config.yaml
num_hidden_layers: 15
num_key_value_heads: 2
head_dim: 96
intermediate_size: 768
parallel_block: false
init_std_qkv: 0.0235
init_std_o: 0.0235
init_std_up: 0.0235
learning_rate: 0.00211
warmup_steps: 408
final_lr_fraction: 0.0
doc_mask: true
train_tokens: 334800000
max_steps: 5378
dataset: "wikipedia_en"
MLP neurons of a small language model. Each row is named by its layer, matrix (up: input weights) and neuron, and shows model dimensions 0-191. Each number is 128 + 32 x the weight over its row's rms, rounded and kept within 0 to 255. Numbers have three digits each.
After each neuron's rows, "fires on" lists the tokens most often at its 100 highest values on Wikipedia text that the model never trained on. A number after a token or word is its count.

L5.up703:123136151148129139147161139104078108130095157110110144128140127128162196121080180162107153114138077101131142099032141117112114159206137110157106148172167090155085137122167155186074088137117124116158106090123137171210139054137159161186126153113101130131101117127140136145106173119115171144159063144142138095127106091102149158126140116145179143138140129145152131118106139198138231116126068185158113037115109122106141090067132098106103142053087136079123133111147147153129153115137102119153148151128083097122147172154135123099084151097151132116087094129115088068166093033119129135
fires on: "t" 42, "it" 21, "st" 10, "y" 8, "m" 8, "en" 4

L9.up329:098151099134107132153153105121130188107112090113157166201165125070091081147084095069088163166171107088126078072050141121079142142186085115180114138117130110135161169103131100137129143192135115135124099064216130147158120119092083111165137147135105073165122120136069147168151109124139080168126129142142146121157165090099178077191131114106136105110132154109120078156202177109114098152148121153087107131156113177171168116143118160124089102135182100116060149099097131172113134193121109119104097104154157159083151159114086151149113160140133145178119122096084103108107116098097183156
fires on: "il" 26, "le" 23, "y" 13, "ing" 13, "um" 5

L4.up662:077101078142145115124096154144148210101093137119143062108125120128102085140109113099109148166127143139112149046187138172146115142110109161163107086157129192138120109112110117108105093110122120148128121120142159117219097139180135084125088124102137117190163147115057104156193051179152077131193171154149152141115130096146146175087153148087125134122168163123122144126091151193099114127139107134138097149127111149171147123076110157123085191152160174161091117090084084198105122162116163106094082138141122145131043096147148104134128166127077154128122127105159160181096125120058165093
fires on: "F" 11, "A" 9, "U" 9, "C" 8, "M" 8, "L" 7

L5.up425:118128185133148090122152204126139140087133093112076096121133151137190108129164109086110134151134160152113106106128171132102174155124091095077149166116120153123114161133102156137051074122119142102074080080134122112128047099149110143140144165162099103148175126132137169108167098140134132172124112127178121156138138217114116075153153135097065073133170210141102102095175152147098122160162214151134078101095155134158143099086127132114152106144204151124119082127081138112142145157117133172080101117164210118116096088116167142164114080078115145130076110167156138120071087115151090117
fires on: "or " 57, "and " 32, "is " 5, "are " 5

L10.up18:081167167145144117109122145121129138079129102181090073164174113150073149167144092126184122182117053113133111135132171102163149131105129168124073163146178121116046082115089141134130184106166140157191138124169135113198071092124087116155132135082117111135139115147152137145107094112141150111170107114119166106158162076107147121086222120095127115141179149192088132141157146150106168095106170123164144097099162133168167097167079131133134116157142085147071119128194151146080117130099110148091087092192119122105084179085085103167112057105092155105130097121077139140117149099113115151
fires on: "s" 19, "en" 16, "is" 16, "ati" 14, "t" 12

L11.up247:149078121174093124185099143125102100110078097151138100115131126166112088096137150110173137102122102118140133111119192097122131139182135105100165121183190163126139127122096056139138133169133171177143102058107187097127149119145129163131144115164138161117142104164164097060140109111174167103104087135157139115098129144129143073219142134093118126145084141161136095119108120152099082093149137170092157088114107123064094156088190079164148106106105062092120134064142038154142139133150123096140142094091121176111191168134155123166128092091166223172146087124145145091132114077116156121
fires on: "u" 20, " " 16, "at" 10, "e " 10, "h" 6

L9.up314:161144151103156140140156169129134111089053124096047068149137130103168154067111101131113152093092124025116109131177072084144103197114086111150111148108138140161066146116158101169103119103111106101129111065141156165137140129104105130121115086143094109144102193181113154133158158132209158134078121153154115089145127095071067069158124114108111164122090130156067150134102139165116123136138196102166157102092136105140088153140145122095134134142206177142116127184145203106152109129121152139094113094124134125099103153175125137148138084169149095180157102115137099092125108141103171063
fires on: "4" 18, "3" 18, "5" 11, "ed" 10, "7" 8

L7.up118:120118180118142158209161147099155127076082050081138180135121122127143103095118180139128113091162124119131118129101193134180195133209134122112103101108216076114106058104159104113128128155091160097146133119169147130124132081083168124160070106117128108126192125152158168141154152110150151107163084115114117123153140119137143100166163118097051086163111154122169128129127096208084201088120148122177155119101064136167119096125084100130120109132119118123107122155123125119149123114109140121200090101176158164117123097143136157129122125183127159114111132148068105052128141076098112197
fires on: "| " 53, " " 27, "en" 5, "i" 5, "d" 4

L7.up41:059119098109113076110129134168136127083113135161102082125156135145104096131118107111098168141125172152115148041165125158139158130124089127150078143163109143173132116115139108110127111112157113177111116066154156099162103132155132037109076148108155140177149153140103136126205131127138092124152154199137182144119185106122174141092140176090144105100185147123094110133108191165037128113130147097153094156114103144175160156108105166097041080120169148176110112133059099197111118160103171071119140078143129166115079135127121109111107138116058126142094103116160161173083160159092141132
fires on: "S" 22, "A" 15, "N" 14, "M" 14, "R" 10, "T" 9

L5.up212:041095091157173114168134128165144144071121156159128093140155154126124153138082146117159142192123141124117139076159148169176178107141120121180117063144124148139119082091100135065087096144143113216114108124144147056187091091143102094156063121098123135147168111128096126161137102124148110133160143157143153133125123129098169140129131152097177127127179127129144114088178138130095199078085117164129124190120112158179155129101038148126053142138151161129053111104094087217094133186111162089133139139152135131112101125160132109146121145092078169144088103126133118179078140123087119130
fires on: " " 56, "F" 11, "S" 6, "R" 5, "C" 4

L7.up543:094103174182139118100188121128131177091107095124094136128166211168100098096111099163147122142097160125136167084148165182154187159066104088180085122166187132098118140102054157110116099137090146161104110132136130121113140102187094105109112128147124102126139146140137094186167066133115095166130121195147150079115122162120122139170152158174105085085175179150135070134123181160122118132113137109104114131092136091112160092103111096125150126084158150077105099043104123133132129199107164137126150150131117183127080121158140149133194110075066158177105107155105153104066154122106129187
fires on: "an " 28, "is " 14, "A " 9, "our" 8, "in " 8, "oun" 5

L5.up205:121089187126157153164131115092102114160150140118131178141133164140122155138113152138186118100159126083130110111093129061170076169156114134172138131149152106121111145115127121102124068143100075175108145111140172199142089116082108044221121104070179133155143139161130146127118130064131167173183098151120139084138144134151168145178103137099150112152102128154135134130106091130101167164160091143087148093085167072128140122074057110138109179088066117167147136089139079171088116147129177123169023101112107095123162122057125141158113145136147110120055117143095117143151178105142110127
fires on: "and " 51, "s " 14, "=" 10, "ly " 8, "t " 6, "which " 4

L7.up371:072074103119109151130140152153136096051143125111120095128162154152148151178120127116138164153103120160113110066108158158141153110066149143107114135212148113145152126089144104121092121126148089166157084076148152021118101087146124084115099151113146105126168105137103115130210091114128129129175166153178162129111211144118180159146127121073110112153181185135076131107122200152069143133098119135128104145125090103170182135101109159091100092102178111134114109092112085214104127168143113112115134094194102113102073141159111118118118142161089137134141114119074146184057141115087126150
fires on: "T" 29, "R" 21, "C" 11, "A" 11, "W" 5, "F" 4

L5.up656:147099147161170128219102122128142046104135046093096163139145085142104157118126114114124123123187109076133134117056147090196101145175115080154202118172218102117113109109153104138128137140116135160086149149125156145116112109110136139188088072136140108117110122177176120100134092120152138136172109121141146129150161086146097092164135132133074128133129132169102110075139121135077224125145148114134174109095065116103146097084112068121087126147131124114169115145143156118110135186124121113157102132076192126114172135104127137128104109149120143145009127156116110087185138091176121128
fires on: " " 86, "| " 12

L8.up4:100106157116090118111182166157122164096099128169089084141155134098146159105086127137152157135132107120123101129138155125170141123133067166129065078142191119121134102109110102101149116168120137196114096085145162056171046138062119061154095170103077104131168068132096146160144084140150206146145127124106135094145116149156173151129175127072133128120200142108102106163204126206093159147131157157154156140118117115151165038169119141122130122119168117136110173113060133149103113203113158121106134107129103098097066103139105148108090115128105181096071130143116125131079143112121112173
fires on: "h" 28, "s" 25, "li" 24, "I" 8, "is" 5, "t " 5

L9.up729:220149126122128163149106147112097108103074034137125166094088146116134200146082144183128157093116047113145128142088077122195107159159102119155158190129151109135184119126168129127126184135113133106146171116127115149155147057091086143148153125176116115137162131114153116135084124178109113100091153141081087129119110062076133100165102061181130143158072156123173102091110154106133170145172151133175160106126151141142135085132150045107137131135128183098147100133156125170121128136163080150123090122102162092127115159101132083095115158141184124113085109124082129049158124081114129168
fires on: "at" 17, "t" 16, "1" 14, "of" 10, "st" 7

L7.up115:086136168109137090121125126106180157085122138111075119132169137113110133125130127133112130153104130185114159080144170129172197113171120137189075113163175160123079082139092137156099138110125039120087142077148127098113097106122105149091136143143081089171180135129098159113185094115137133182068109133134141116122168168108132134091103172145082069099187137177120074115134190116131138126106115115111131135118110135178165110157107138146146125107218117119163098090106153149133131182150214143110121110188093186110112124104142148201137134101114101124089116153120178094019066111126112129
fires on: "is " 31, "in " 21, "and " 19, "on " 11, "as " 6

L5.up661:128137183106122175201124138134114110162122115158086191131145167155110141105096171081152102108125134074145115168097112051170112131152136092170119080140099110109074180120114142120135094172069097204119066123130186153124187112116134082141114153107135130155112128190134170100086121098176166135166059149142171073126114091140112147203183156121196143117114113187140134088068123131089154152120133115108144128111111127164099087156083083157112178081052131120163141081146119156124101099057124142163109114115141116127163147096095122148102105112138109081058116155099103105115172110158111142
fires on: "which " 17, "s " 14, "t " 13, ": " 12, "\n" 9

L5.up154:127135106078105153138129182139165148095147106109080167147158131135101143128222134125111145135157072082125103071162122153121135134157051155081130167054117108137070124132169106117102093113142092117078140082145163116174080103118094117110146068163088102167121132146074151086188116098127123181114130135168112085124134176113136143112115156129072119102173148072078080109116135132132111146182184102142156085123102145171147175132131131104133100117212156113177104171129167141052123157091099145133094108111147167105129188171071193121110122181149122159156107122166099085083152125161143103
fires on: "7" 26, "8" 16, "3" 16, "9" 10, "5" 10, "6" 8

L11.up743:135101118107159123093144133138106124114137080079091145104127107157194168127119168128162137092174113133113168110121112042142171152129115113117117139164158162164101064120151105152070145168097116127090128092128120112150143102133122145124118181168075139134173107163110161114148100147142125167071080099116164144149135162173115064185127090146082172110106132188122107080141125138189151140096178220059124118103105120124093125129155096140162100153136147087150064123109124094123124113106095119078122140172235136117128100131170192146128092074130172123048086183113154116146084120185159118
fires on: "it " 18, "rec" 12, "t " 8, "are " 7, "is " 7

L5.up729:071114083183127147174165116119168157066154124105144104132134123137122118132108083107118128159118122134111121076158145172186163112122085128180116083141166108117095111099141144130119122233135056194118152140152149039134111111153113141139102087103125116104119126121090117167160060139118110093186161114135157139133145134151162156143150135071162159129151153120143121059145130159053237129117144153141138194142132137153149099097014162120111146109177134146089126079121110176129122195116160119123116104103154142103078168139124122094144125162085160127058110128130143153085160121115114165
fires on: "D" 26, "I" 15, "W" 13, "L" 13, "F" 8, " " 6

L11.up525:127051148134111130135090102143157068132149116139144118119170184147096077033142148091163131163184164104123118086177189150109155107179144142067096101137134084100121086151141059122130182134131151114111058063164206097141088116118120149086144140139098104155117102157117129097162125132157200121074082144174149122116154138093180077184143124075095149111118119107135156166125155169096109126140111137077124121090091157190173123122156085124096141148107119141187172094104081140095166194114115095103146084130142149111126136199127134175101141140091183141143133144116136156146094094107145115
fires on: "e " 28, " " 11, "k " 8, "n " 7

L5.up441:140127126097125147129121146161158096077105132148056184149147091130099180117195114104099138119100102067121125100146132112110144184159103148138161162092112111142047133134160103123073129117127122091096128080140149178117088108107087139094149079154085099184119140144102143071184161086132110166097117162148091095121108169076117124132125146167076140087141146128079087108096119149132132163212206127121155035110101145146157188092147102107147119109188109127199093159135205143092126146120145140133156104116124145128158190140071160136125137175184112132124109122163111086103139137183175084
fires on: "7" 29, "8" 14, "9" 13, "3" 11, "6" 9, "\"" 8

L10.up61:070063165217084132139134084144140082026135072112151112140123095133164075133080156136102142105121107161129142120089079121131209076084126162159092103158133181119078131101098142212177126161142138157190138101147100109126172094062144142115128112104096111094075131142115114147130123187116088093107121108116149121145176073131111121151159113133172169140096158087171151126143133138144118115109104133114143149094092154188131062155153074114109105130153149136193110111178170167084117087075130063149137111097179124102142157173133145146156127098137137159157119168108131143133122135062117143
fires on: "t" 46, "g" 26, "ur" 16, "eg" 4

L11.up475:123117187183136115135119108103102133091125070144148190125117131097186138113092107096078147109075165118137094127115120098125120161117162173074172131179169066103152136115161131120112147168092137145087094084128119159164127096100187165151082082096137091195121151129139124124112039165209144095125135136087154137146183074104169118158108120103118175140123168115131105090186199101071146131131155150110136152099080161151131071114172087132142075104090089101104140138117154157142119148126128182168153090148150114119134175123063087135166141122203129093115140138069087144086145078144150170
fires on: "c" 39, "u" 18, "i" 13, "ti" 5, "it" 5

L11.up119:125085150145129082108144117124146138047098102137156112117143178135127112150209104122090141176078085144116082106148125085068168143166097182098113179120143130140156188115118113110151114175151114141106030145122129163163123141130165143175087157081188100155164156118124151126074086219151128118174119093181147143079208088149114104118149122120118160120143155121162091102148097085098115149164133116170146111091135086135096098138142129114078044099157126129142097126171164148072208152096083186104148092149117142096108178142103118089166085120160125159106130137121098132134132096164146128
fires on: "i" 30, "u" 21, "er" 16, "im" 9, "m" 5, "em" 4

L5.up280:087135119143152119194079200078103133140110106163058142130141212139129156101102148110109131140179139088106149107141146117131098129141126128157100142170128174121052110132111120137092118132103158192086120102132111119097166098134095123186107143111119130171133160136094108166137086163117099094088104134171137056139094142077115123187144084150180104121085169157094059109153138122121149130097132134136159036102131199073154136094132125123140135116157111120189227104166151151093146138118140095113156152126090121137178176186145114105122067140107096146174085136149124077119087115077090179
fires on: "ember " 22, "ere " 15, "ber " 14, "\n" 9, "ate " 5

L10.up242:089095118081121141159132151102140168100115081110122135102132134166111146084094144116117160106076118105143152190150112059159126177106126125153116146145122186147113092120174089142144112192100151133100127075119165141157138085077160140145097098126075121132159203135115148089165076127169156073128145125154122158161145091107111082154170133091142121118134185134122133129168166117127163105105191109084116064075169194167098153108123068089111068192130142140156178158107197112157172096099134127128055045105176136112147103098150125089105097104153100127151141149095115146040164119129161122
fires on: "ti" 31, "u" 27, "i" 25, "ip" 6